From a checkpoint of a small transformer trained on Wikipedia.
Size: 16 layers, width 256, vocabulary 7283, 16.7M parameters.
Training: a variant of Adam for these matrices, 236M tokens, 7187 steps.
MLP neurons of a small language model. Each row is named by its layer, matrix (gate and up: input weights) and neuron, and shows model dimensions 0-127. Each number is 500 + 40 x the weight over its row's rms, rounded and kept within 0 to 999. Numbers have three digits each. A neuron's up and down rows have the sign that makes its largest values positive.
A block is one neuron, or neurons of one layer that tend to fire together. Before each block is what it responds to, as a language model described it from the Wikipedia text at the highest values.

Last digit of a multi-digit number, usually in table cells before a pipe, as in 5,26 7 of 5,267, 199 8, 6 8.
L13.gate473:507506398553509507462491533585509529486543479499470533572523498479535526534450474515424439464450521481516542457484548485427495536556568502558443478483469502478461410486576535458544499539509472519437509540498498493426513495461439466495453535442432444529517471500570493496480447495442470545493520490481528467493409486508522491522510446502511544512588483553574536476596562500576510434510
L13.up473:481493480563523534437530449490607470529543485548486386517527476501512493518513535475506537460531358490439490482481495496475481449516593421583500537454532459478461445491464504521468516520485451491500478450576499459470470485522529489475549493467530539519470455514482515540505516529479525526483509447483474509496453547529506475529585443555455389546548578496515538448532524480465489531453
L13.gate581:454537526564481501503543503497579471525567520563473503529551447435470540526444497455503533516542470556493561494460523456376449579485522498513548507500496489496488598490517551462530486461497503439552514578504499465498494468496520493545482552479505581463493414487607563536509513480454499525538533504508580473514472453513460465424496453505517507516504578520510520534557475486439466499495
L13.up581:539485529576544566474511547554499507456536430452497483484498439495529524492439564441590511571566484506414534501517509511561540441544547501532466541503504460525463466505491498526505481485547486450468477460531510503466513452496587441511542451494489521393472452482515493474475497527507588501407462439526493472520507443483521532480515554508478489461464533539539482385516540420506512569480

Decimal points, thousands commas, and dashes between digits in tables and infoboxes, such as 79.32/km², 4,439 votes, 1–1 scores.
L4.gate27:456446525490559522517515392495451477522604480465488449502563479444481563491448514530483452521530484512509490434560516503511491491434480425521518578477530579503499523520494447544547478530529491449499495410519495503497489469555498514502538472532462488452511487453485503516530540514521532511571472514509559550537551497461428546473477531432533427482547518461438597453544490488520528457532
L4.up27:479474568458528531492540460554514549518527454508547567569573490408558563468527501495506488534488506445469513496499522437507509544533554507526487517529506514562504551519549497528514517420555505492500477417524494558467540419488566543496518476516443517502504481474515498451515516560501529534536517500476490554551474457456483535570536541469518548454464529507437517464568526548509433519516
L4.gate200:578550486460460483480494476544523570590469508452508519519468443516521464539482512460514543492524465500433509465465491526477465516559497529501468425454530438554439481416543545509450465509495499474507517542499496441476501520527540512479541558506465505488505446460540454463457475452503489485444496506515527502497514442517486467535570421543459513455450466503516557490465585487542528467538
L4.up200:571486492519429483418561461474534559485494529501565502506490433523460493469539538413471518575555460538491508493457515533474475488622465495503454457447497549533452460480523506470555517499496531474538564471515544461486515524539539445470561489498503514515469440399504493502469514448521520549489501499492531527509512453489455440550559471500486503434439520501483479501520464520481529484555
L4.gate624:489495470451500536569536521529483510527437498436433600499484412492542426539477542466489509519473464427493526539520508471522460470538487457546565460521490517535445513494526529534487513530526495562462461608523470558501556572513517483496519518452490511508508484494565477482457489439492513494464515534511529475509454485448484523521516498496442562518465551533479472502497557528519469515508
L4.up624:506577507459412578487477463538539486566409444422441505452494460472474432485399513438516517581513489428460490511536489446509495451517504508509534489491531518523487452520487503531510486529513488448486445524499484580568533556445525467480499504517490494514482509456548534503539470469531537525494522510481570486524544442464425525515486474498424523580433494508485486466510570467537481492435
L4.gate699:488486488453457478474586473554500539569437513388514551547475453463512478604515498439546547593528482506517492513493531492503490448555437482494496466468530437530461509438532498546511566514472478489373505472507546501418494572534506474443463566459465510509467511451561518520523468446481521487518566506475531524463487463489479514512484435544497518516418502528442458510435609527498507504462
L4.up699:521441536433439484442525467576485490567408503438505532540496538497467457501504524444530582569543498482458552548498514440508525444528471544475495514556569577529445533523471527531523478500483456446449513471523565498491497524536494440505471524469491483511491519431520514500606505476456564494442570524539536493526546424462441543489494499549450556491411465498471448474467503476493578494430

The last digit of multi-digit numbers, mostly vote counts in election tables and figures like capacities (173,504, 13,500, 3.45).
L7.gate153:515511526599526531480482613501496476519524497427533517533496470514508430515508481513493457523493449449501518605531486461484520514534479510517422412478455485520488575532591521510530568447494527577529481519515543531475478567495560472505514425548490496492539530531588519535475541469499546542566492513461467513484428496498509463557434479501511540585512503552477558493526527524510424487482
L7.up153:585513529470546516515478552477514522505527504452570489540556458473503500520576478506541510552553546449450511500544535597601543560499468489514493508475535455512543523493521513536463543514508439545473499475553505443459464467513527414489485497441520467501561563494510463467515388449475524544550474450457481536441484516502556452500544494444597547512537556502524529445515497543543453471523
L7.gate158:559481445453510498396524470486465483487510526496483458556545491520476498505594609424524509554602520550519458534501519496511438600510484498489465448467429475491493455467541458526487503514550463496450556551488483480463510538504584535506552443527499492537590427466518463486499469501471532546468481428483509587508519612534528461562484404476523468510459515535546449478543447460498489502438
L7.up158:577499483463497452427596515475473526479583512510461489582518423488546570540527521486533476496542533571558515537559535470502514518507434545474542473485501552515479482506445423461503506473546552486452541491502517394509475455487517506467559464446513503577525466540488480482509415464486502465382508448510493530505608404449577494495521474533531451480554514494494478473516517538500499541493
L7.gate169:487504498555448476478578550465540487465421482501471419495587529577546510420524533511495412506505541513496456495497482486504518480539575510506465436428441513507457519465526376526539458520499519459433533512530499476448557533545492510452524416486488456505500465497551463539449461449549474458540516480466484530474505428508453416489531469512487556523542448501511456498549553617531502498473
L7.up169:478508518566500551459571489536486534504439537491439527556468505528488478464444535495478519502515517463487545517558411502432504438490547548460432501530480470463499506515472474457477570496436515432539535496528487468544507481482530533505514462527490580404487520414563565518462546466487551451551452504494564547487499465486514480532518537537488490515420471441480462494516590592478492518554
L7.gate175:529535495399545410569525534555484473547495549470565471524491470476564511518534391489495554476567490437482530501496508469469464468526510424517522465492482453514498520546529490517471521535479506476546480457519547470509518582551501417483540486457487529515502465503502410484433557485469524502663494514466506499512535518501479436555538480522553511485481561508451476505515554545509515499538
L7.up175:482490510458542537538475571439480437522509484430443558532488446467515528459555493473556485603560458496468531544484468479541513440480566485495510519544495505496517500509578516459555535452562478523454474522554530541511454587378493506541453450540508512511446527583564500486469476406466522538586501501448514488466421418495524475541549542504540526508488542499506445502509539533569452456456
L7.gate271:573519522499455473557592559508477517492507570462502423523520476529488499499554537441544516534550463451471542503419490501475427467552441520503482492524439459518536534477621499457514487480513426577429543503494562396455541482553474520510489526554490562498515478453527498535497473510466470563500497536436542488522438452514478454487524480509546506601550425549543504518523536522552492543555
L7.up271:571501505482467492470433450492554497461542489487440506523537560556478508504564551555473502472585488520594469512463501488512494483530504502528485461546468553421575468554523534494547510553454491558518529476480513418517507484497562483515457427546485502477424487498493533482447525528485462468520495478491465424505589450514465454443497532457488477524489499526516532535562464489433484524442
L7.gate420:515521523554516504468531536520460513512497535480422444543536430541517502469515583526547517528560530488482494485491476487440444540540508545535523422510496448503515515520566553534447467512473580487463449543534507472569524530460537497449477491551449569488421438566538477519506401535491605551545486489514519537569502579477470442507517443529596538550557507564502546449529600511517434490447
L7.up420:503505503387518510462496466472460545522501488441511510532502456522500469544549501469519505510502473539508508521549448466491476511527461521476524506480415480516538465467532487495557525526515507508480444537478420525539445522483526451491519512513533493554511488515431493535467497402484481562478473438498516487454549488537530570519523586471556405559542507533464433521502566492620484481525
L7.gate421:445452478471522528431542520483462519505483521565522383540467513578475561539539573417533464508475434560506532501426530449488534484520479520549480528438453480495474490506527491541587488462511478527455541523486564471483516501475538537525585397530452477429519458491485498542558522378515497536423511459502461542518524536497527484485514500467479526551498465523534477505529506542537523498482
L7.up421:520480496463481566489417457475465552516471502512510420567533500495439506501625572493450442493509450541514473532478511486500462491493488524538476521474495515548476519520529499494595534461593545505469546564497502375498539543553520541531572464560530568479593473534472471527506537484500427530517451466501519516476494523474498442503480504482496438521543566484528455503573447519498499415348
L7.gate561:463506513491510541499538535513458494520521527452480460568594445507579546436537464524572515518548510502513531489526487458519546477496419481440437465493449433567551485502512485515554503518462551512526540457447469498485507501586533462398526431504532539499454515527446462513468518507471452487438510498465488513595435438531484549496535484490481486541542540537443460529482537489502515554467
L7.up561:507546483499543540459429472507531457496559448409482445532509459509467444436487501480537503589508501545481529533537484486504512509548461446438445504501508462545503456488574548501514501554450466488530470553550550502508532477503576466531524471547477547395517434567499490447418502442436496572462460518496529437492508405470497507533535535528508511484483558494530520472537452518480539521472

Single digits in the middle of multi-digit numbers, usually right after a thousands comma or decimal point, most often 0 (2,5|0|0; 2.|9|1; 2|0|26); rarely words like "much", "different".
L4.gate103:598524512491525529519461523431467530482524464438506478472551501563489484534568539438532509549518464566539474510448568522507542496526407423505490495513482511535489515478499510476566507415588494565537472473517520394499553486573526514577461504525509499433518484552437462530510562483528464531533481529493507456503484535529492484486530522425568524520546507501494548459518461505495517462518
L4.up103:510549474498467467494551509496505473563494482473447535500521476550502518528514472504496527569507459486455482468474487531473522510513455564489516453455516506571453436526466485537455478554498500513529465494469457558508452498551567498462562506474519558533487485482480419555552446483497499542481471436526503566518444456464532473585582442458521480498385494469480505456493468456547499454520
L4.gate233:636452488506475568546503475500507497499536523490468480514481476496505518408543411524397481601531417533459487611535513511459506514550468507511521452483504486502555470490543600535520513523509483457508437521491467462464549628541493530503527476447505414507563509483478455445421496591470539529384520491595480447482484418506425481516540529427547461517486511528475508469468419489510537508448
L4.up233:600490566512473553472459515437531430535509415483426513558464536491468506436564437547544489576562418545439514540543512487475529469461421503520555508524451506488534457539462553554532433509497550487455452492477464524521517517524436566532523412450563471530545447498423510490548482555459554552408480458519485441501479455467439542471486529475556472487510571486452436435448457496511499534443
L4.gate319:523584523535487544497535512467532494494529519644577398521525532497516529488522549403553487515496477502442473486521560532442516507534474487489513462483496509527466501497487577525505496450493548531503523561473551497513527509521540506504549535535448460509563491582519471514466478537468524553485539450503500541499472443498527533487466476396459571521474518512451473511461512456524465556505
L4.up319:533565508498423440458436499498498481476558463489545445439526502489493541458509481445478574493587494528457543572436493548498561475527529542437496547603416500537436457506495528503475538404447462550513519504469556402497521461445508537474507539469439474539540525495486490481454520450443478472432526438550472530496482423565493505496507453511523484496496580465491493501533566510541573513522
L4.gate352:467486477526535547465563523446499504469440484503500463494532369506478500478548507461479517480530514508505486501405507462466504438499521499494486516473497517508566493466552437468562511504491526537460512534518482477481491505527514521483506460442518530531468489514455493527434390434455476513477518479532490570500430462471476422539571519473603498402530541505523516481507506582497479447472
L4.up352:566525511463505512440494513447509514511546496447450469479522452502507579494584458485557516498568494494436559530484464478494453514523520545532481502443497547585472469536548514467578479464530488507494459486515590578510531586488534409489495466522494426574557520479536492494503484385470542552487467465508494445480460468526504505498543491543506515482566520528548527437506501523514563445475

Token right after a number that links it to more figures: decimal points (62.18%), range hyphens (53-59, 2.5-4.5), "million", "to", table pipes, in stats and tables.
L7.gate81:466548542508549465475487511466448456524395573505471488527513465496497529574526553432572478516578466445538504528448517441453486499506548534453410447537566489444485569459564464466518490471492511487448510490490489481506514518494566492462510448472479452487438525463545464475566468474515514486573469527451546493454437571535478483517535483478561517509446507485544550539480534504489486475494
L7.up81:476465523426503550480536466525519552611521469473529556548467430476469538486482477508450514463507531605505432538511464517493486565533479497484446518459436513496501451553487482477530510508481540549464501445532543479472573482505418496570528536519513509529492471490490587522455519479536513504426480401498504485517460411486503554488532461499514499526449547478490480524531442515422472514449
L7.gate200:549566499521543471507522495533462468618502489457461468569518406551515446490514521480501534585536478541498479543489514494473471506612565506541427442404440521499442511461498484480502521561560574572517518451477482521497503519507549471480503505486463532504525438408499458486570441450493513468533540480512507581446481463528456512550494436476584512473512519528478450496510562464524460466496
L7.up200:502516495494550477491501530455501464556444415521513472509540440509540465506513520507564517506425471466422522469484537489521451503508529562544458473538511491558438505546525505558496453523473520539507522520552529524515506554519509474499490487525456479452496491511564488466470507406517498495469495476459494490535487521491497503538531490545553526559508497526447490421478462525499424489546
L7.gate320:546474460510503482467467521542541537573474494474497486550529478502488509569502565513508498592539476534430507509489498524480460513572447470480416447535465530478538432436545464402536513466511468396484488499533453544440429441515547460443492457446470538517458450408451471542433472479552501498475561445490482538447500489551475522556539488531584563428441460515471506528524579502506510536512
L7.up320:550482496538517461464471513490427511544491442440431521482486505476500528556557534514524495492517449468524486562490543460473513446512461511569474574477541490530528530537495627498445428440490539553490489385541473438525515504480549458522562500516431509541427449527466521499470454497444531517444509443449467492486469448436551468551556507477479541454560529553514471461391466511497457524453
L7.gate503:526526490510521484507489474484538505496498497470482479551572447490546578501520565491526499488465447516473449525418481545480499560578447540416502411493498533539455438512509460468456524477515510515474502468518602486478500488465481467527502607529494517471494492395542507476439529473472466505541466432554426508500448465541457500497489441472499530475462479465497435520496576559512528468465
L7.up503:422486525450513482479486522551511596499490550426453486495439482460552414498558507525525513515565495473497513465479543400469474572498488482540491524523526477509513511478533509412513515500584521489411545544506530564374542537531505475489493525538476524454375433516490470484509426440500500555519579506481472523520436484558530515550508469528547535516487470506506610474444537582537548537494
L7.gate568:558491553526479467522522457518479474544571527586473520514460500425511480545498540468471508538509434556470493454542471423482511573546488557582418485476468479511415490483483537554475507538449528497494488506629447437505480528474535535457502524538478398503489510448495438517496493519439456544453467466503556475409445503470463497543528504480517506466401475486476530503502548483435460441471
L7.up568:499487575455501503550532474436415478548495469533412498491522487449513548623507510543472463523513496585469488452535498474429497560504500531573412485450478513552448532467504505579495498456459496504480482495598471440543493501440452499513491491444495456430511544453530502474432509481490462531432481540494534430455474420496442464517561508560532516440438471505460489441506505485475499462469
L7.gate573:495494486525541504453486469560494508546528500459475479531504431492506458554502490447552548564496410483491459440459469531507467566592458520583477484474520541486490501492578486551563515528506493522473525548540431373397517551460525542460511503510489475493506515416490457411517460546468480487528533520487457503469465473496484516537468479503572542524498468537466476566509498541529508522510
L7.up573:399506532490527475508522480517497548490506519477474437536497424452525468480433486448477527453523482479543430456510473530416497435522546515550536510497523461479471483478486462521565549584466478501480519489516489547443480494482541591522466524517489486464485559405526469500413506541506478474546435535516555523490470452462494520530461498518494536494456519481576473500496491547458558433543
L7.gate662:480487510494441503438537577551518521596461497417460569554543474530573501469490529528492515486447518495519488533483548559477507535534470512518485453511575472527530500488501510454473529516550465458419519466470451558478495550476478496491521547421504465545503436481540527499505522486522542415493579514471520469503505427516470445494495451514476543519504406524464557466478498521526446536498
L7.up662:478490526499463517490476488515533485560449523480459530610498528524523490553499554542474563431520461495407513545445432576504462512452544496586483475523467509559512542540493582520422524461420499531513520478503453437501495482522467444532538489524569469475475442511561496468499502458452566511451460411498475480495529534513498507469462488558516547556512522460473501409498526484493493510471
L7.gate674:421526543466485597557635430452482454542478554483409530535498503450523491513508521483534456483469523592549449484455465477454502492517530515576502488483478475465531567370539459534503546498557503522506436536519557465477534480436545541486527474449511558572427483511523500490504508516564511508505469549551454551475490465501517466533435542569491460513484503537505548505422509499502542521474
L7.up674:414442491553538507469459519485493482550517483478539525528501466474497435476526515434603479415481481570431476489449501449483481476491515548502469448523418450497505566501564556532497529547526492468497448538555561494479465503482463583501531549480517567597491489403531559513486510460514464545517534504412480455486461528531423523484478460499494519514490518488534481451529445510442473465483

Separators and symbols inside number pairs like sports scores, tables and coordinates, such as the dash in 5–4, the ° in 116°00′, or − in goal differences.
L13.gate500:465505562547411583521475539539472504488419519448517487513495485503568486514531505450469559485541482468481500381444508486576497502531520482477501418521483471554505496481503515559485505546484572546484512462512507517489527547479549552507511435425422467544504517484542473467556550469529515502505486576498524500539493505470426489523496458572565524548507464557455508471554456493411507453570
L13.up500:483550496478435511544497456527509508515455526416472555592525501514535458496475433528402476517571514507556442425526525519547444532495544503541501531590507521495574554481458460454470528560434497484493471472495460526518490488456485502515441539439481498572452542426468520437520553482491507476498514533490491498534568530524509552537540479530536483605541428519475493525486541545432432492502
L13.gate696:493470487614492507533523531548422448508530481500498542547478500455484539463406457488489588487539492459535442493446502485504486528626579544595494525503502520568469522480514477495479477517455531503469501458500473543531483504546562613530548556557496521515455515482516563537539520415524482458475465506487530470511492458462432495551501551506496538532497449506497497563599506577501497489402
L13.up696:507590504534443447505487507544493511473415585529547416568506553512589452545550507500538492449533447517519536565499516527495533489520564513505402581511587478513469466485546500450398528552514465548488541453532517537518544495436468505523520423495538523489499504481499515565459522436547516531543498463528459490481526533535508427484468517545549559543470513515478456469522547600489542492498

Mostly the | separator right after a quoted song or episode title in table rows, e.g. "Bloodcorn" |; also leading digits of large counts (2|5 games, 3|9,180) and list-separating semicolons.
L7.gate166:556535510498490484468452492527494463451458587530542485531554521529504489495526486526490527603481462492461500531513510520506462442477472462462595470593561434506539549445541516499537473581576485516436512557466491484514518544511529487480506553544498503486555527534489429514564490505445469460536482467532573488442501515520494478539446468456527488493512489513585504535449460459485513523427
L7.up166:489522430478477519531496488513508541455413486512494509452444489529501600580527520510489525608462422520512544527479470477517447491499487507519495495483541447519446473571476517482611490465472521463467533506518550457487476503524497484500458511472434549519529532531445442467495501485534509516457517564493526483467521498565510564580498492451522470512507457485574560505439445474473487521414
L7.gate281:555477471516517466474430461506491442478443497424550586519449461561567516454558459417531482514493477575513519497485496489468479496516463472524511483569486517495501555457532529468505552519481535519466513473462540505465480456517541480497532488527449490517541447502522490486544549562501476503535494447538523527506499605514561474534501467450481574451518478479505507570540581481512516517488
L7.up281:540446521523538526456471532507520550378587462536504514556507522516474586550495516477523476496461512474518527503464530555507444473483449492492472497498508544437565531481425495507495525478469469535479504493478504501482540472474499469489511497434517511518517425593496472518486439443522546516595481391494538481484593487422504540539564501548451511481527546514531452529483528490463558480504
L7.gate312:520504461457499512494524498478567463404456600520540509523522488504501463484456482452468511478641521508533495473524465483516476529492475462434554534561557463500515554523500503501454525517492483478486542554508454475513515422518529415467461538595521486532512473533528423444511493519521498510517471501580518527507568586567570467484532435529552502450527530463528587537464524497505490488548
L7.up312:523423510505574509535492397417588546463427452495606426521533464498439537500564570480476436444514499506633510514478589462455455556479494481527457489505515494488495520518513518473531516525561512485510529490431445605509493473436473493548434511512521498489464430486509496498472423504494476531521509557473482449527531500521493446486583494543536507484565543456457533566509430486512517453533
L7.gate470:530529541556502494493482488497588556517540510487477438484492513539513453499509503494516499532469476476528510480480467480449493498563474528559436490469473537434487524490556488444528551498471449563518516520464507534491518508501509472529559493505560508514541457485491450478577475519566431534571504498529527473483542529421494542501441470416381510560448521529496495571521426418460449534525
L7.up470:494538460490460575546466453462557561507529481464517529503532455529449534474519478504468450553494500492575523500482510477486463503494479509507485434522602501471523429420492448438532557505577444528507571507547557418425564509514506456476537520498521469539493500529499406501478482545495482548504512500600509536485483516529455486493469513473488435484528449462485490569446492537467470422519
L7.gate499:512487532501473432485524483490477495452483500554503516547498523487509531553495533478554533454529489629494485461420555517463516510504458519494483464514496499508438508453486467517471478488504477476458553489505534527437584477499498457457557525514433455486497499444442489536569401491580471510497545500514407550549453517502501520469529430481474543519528485556517547484506404481528524497538
L7.up499:555545498469559579471512578438514456482491446515433438535472518534490434482538527444484490526483527530472562492390506441529489479535515450520455479566474471589434509508477550548483478598497489487485490566434509540495555550496480468403500490450460501500491475538562471443461503509420538471504495541417477421456438524505475538473543516525451535451463522520514502476508520533543477514475
L7.gate552:477488492506551482487554501484528484470527470470455450523482381564510526494503465506525479583474479548462553486547587557474517501545422474490511424525465451480457469471511508560571522545463535493449464565505553431449479472450587489478458475541459515472475490499457498484444538495448509458383499421506503503534451459486458498593489499460501561452472509517508510529467407537520458497499
L7.up552:550488447520482482496534500546578590477515463493541518460511501513481496510525515511508513483501530543428494511594556517513468548525449557468447504547499536509476499466474477475506531448535558527551485533481483406558465496477443429489620484471541518514543464542494551471533542555477575537526516506497511509552581503416522541556481484539435587382508520507524534481496480468484526518505
L7.gate626:508532462563543504561508466512463515536484529517574577482487483549537429519427531499537443521486565443609451579452503497453458557500541429419476483508514528428506477479528554455460553539537528595509518598420497537502486540487513469446574477495503460465527499533489525506481515523556428495489450557590508402496501505546508507495462497501504590456491542475564500566478494419491461474464
L7.up626:524457434506522564444557482508572486574531490538586474570530566569453536523493487461384467507475451530562617520407492543526459479532510504581522484524479456496408482498487461461527498509460509512524449471545527464470478502505582489526499488483486517554542463515403469502581548468479464489458501464502504508427560538535503526499427497487491498482539469513510431521530469436430471504490
L7.gate657:504556524532566599491532551492507499457452509468502544556479400479480504474538529430583502583481464504475453483485472496542566489578466419494462442455465491421505511506521481479499512453502558559452516478515553427440477508517576525483515472541461575549548467486505423455505511554510496476474460483438475528486433427462497476516490503465571527482493480492477472508432507554548477510446
L7.up657:480550502464446521575556533500479496512543461440485507498487489580507548523472480504468456511475467494475518497520558438488471510474409552564471484505502457568432507552479460622542540482540487542501456579498534446567529495519481497469481492494469471539527506546511501503462503497519560513488514440514445517496419480469472536513457491465489517466487541524570531473657437524539435548495

Single digit tokens inside multi-digit numbers, especially after a decimal point, in census figures, election tables and ages, e.g. 2.91, 76.96%, 30.34%.
L4.gate148:536523446495511489505540526508508482466490545433510477538486398525557493557501544493500414512519401537510539508495546505526451514575465457576473403415468531493470559468559508464511548534497463562480522515528496487468477611505517459455537507475498456472456450454561488489466487417498523505459533485525505496535468503506475445529514455530495530490498478571487490468461511586503532479498
L4.up148:544542470532374539452522525539552562477499451412486432456490425461533469463462505434469509568540461449475490497466469518495500515568444531518472433408481461536483441464544530523495525505478486509541492545488525478522491532507551493452484537492486498514522435492539559489486462455474570513476493460476569458524533429508488484513592438548476521562511541535462495466474530492455546516496
L4.gate493:471525519568480501460563479483530458425478532447532482521473390517551493479495551448576555517524469503493520489457484473494479462529495492531517446488509491554485490515531504520555487520465478544511491565522564515524484472502578488485532502518550454495466478492482482491457523422439535530544459481510570530550447496454504472555565467530463544494504487489487480511527523513462558491525
L4.up493:474501542565449500478548479474527497422491521459521478481474357494524493458526548438551593511513476505496506508441476542474472481531467504545567454480504484566505492543520540514578487536462480537512479583530544528501470467481580499488514532501547459540434484462465486513447494436443507494518461490523560534563491483463525490523531423498481561481472513467487461503493513528480544476505
L4.gate515:534520500465556465519527480494434465472492478464426487488463385470438481594516461539566503470538451492424540533499507518482487463508484467538486456537511473518501511456478561563539472479508484520521479535460521471439475538456458480478511479455449493497480457455463450536470442445506542485522501510537505474497440483421560510471456493493543530524504515516451495491491504570498543419503
L4.up515:516454511416520482482527476508429418487484467420460466498501444432479516551539500532571532501525448469464514461515457491519472426454516472480467496509500453514491450520478511621495455506466506529525406529509504538498495491514538477494540456475477495480537483523457497564492480474566532544480445543536507430534529509478522515436486475526634540529531529526490542466506473542472552459452
L4.gate600:573507515502524448493558506557471501584523476460438491518544434561527500566498554489516485511489410514514475554505525566412485494525478479530453419470453509520474480456478525453531526452514500516480482509511459517488468470528504460497537484446466515557472523509487513482470454484467512527382516447567491460439503464557504454519488465510562527500501538520423426510498495608511525514490
L4.up600:625500494504503495457459510487474483518534415420453518494520482548484495450515553489505483543484536526490466537544466574474502466546487507469405477418441568528507457454502490444536488444530512509503477479481478491498538448490443533491485458457458530541477532504462548486470483429476516523383528459533481469421502473547468559536558542461490516492490533523429464469489464528513547539511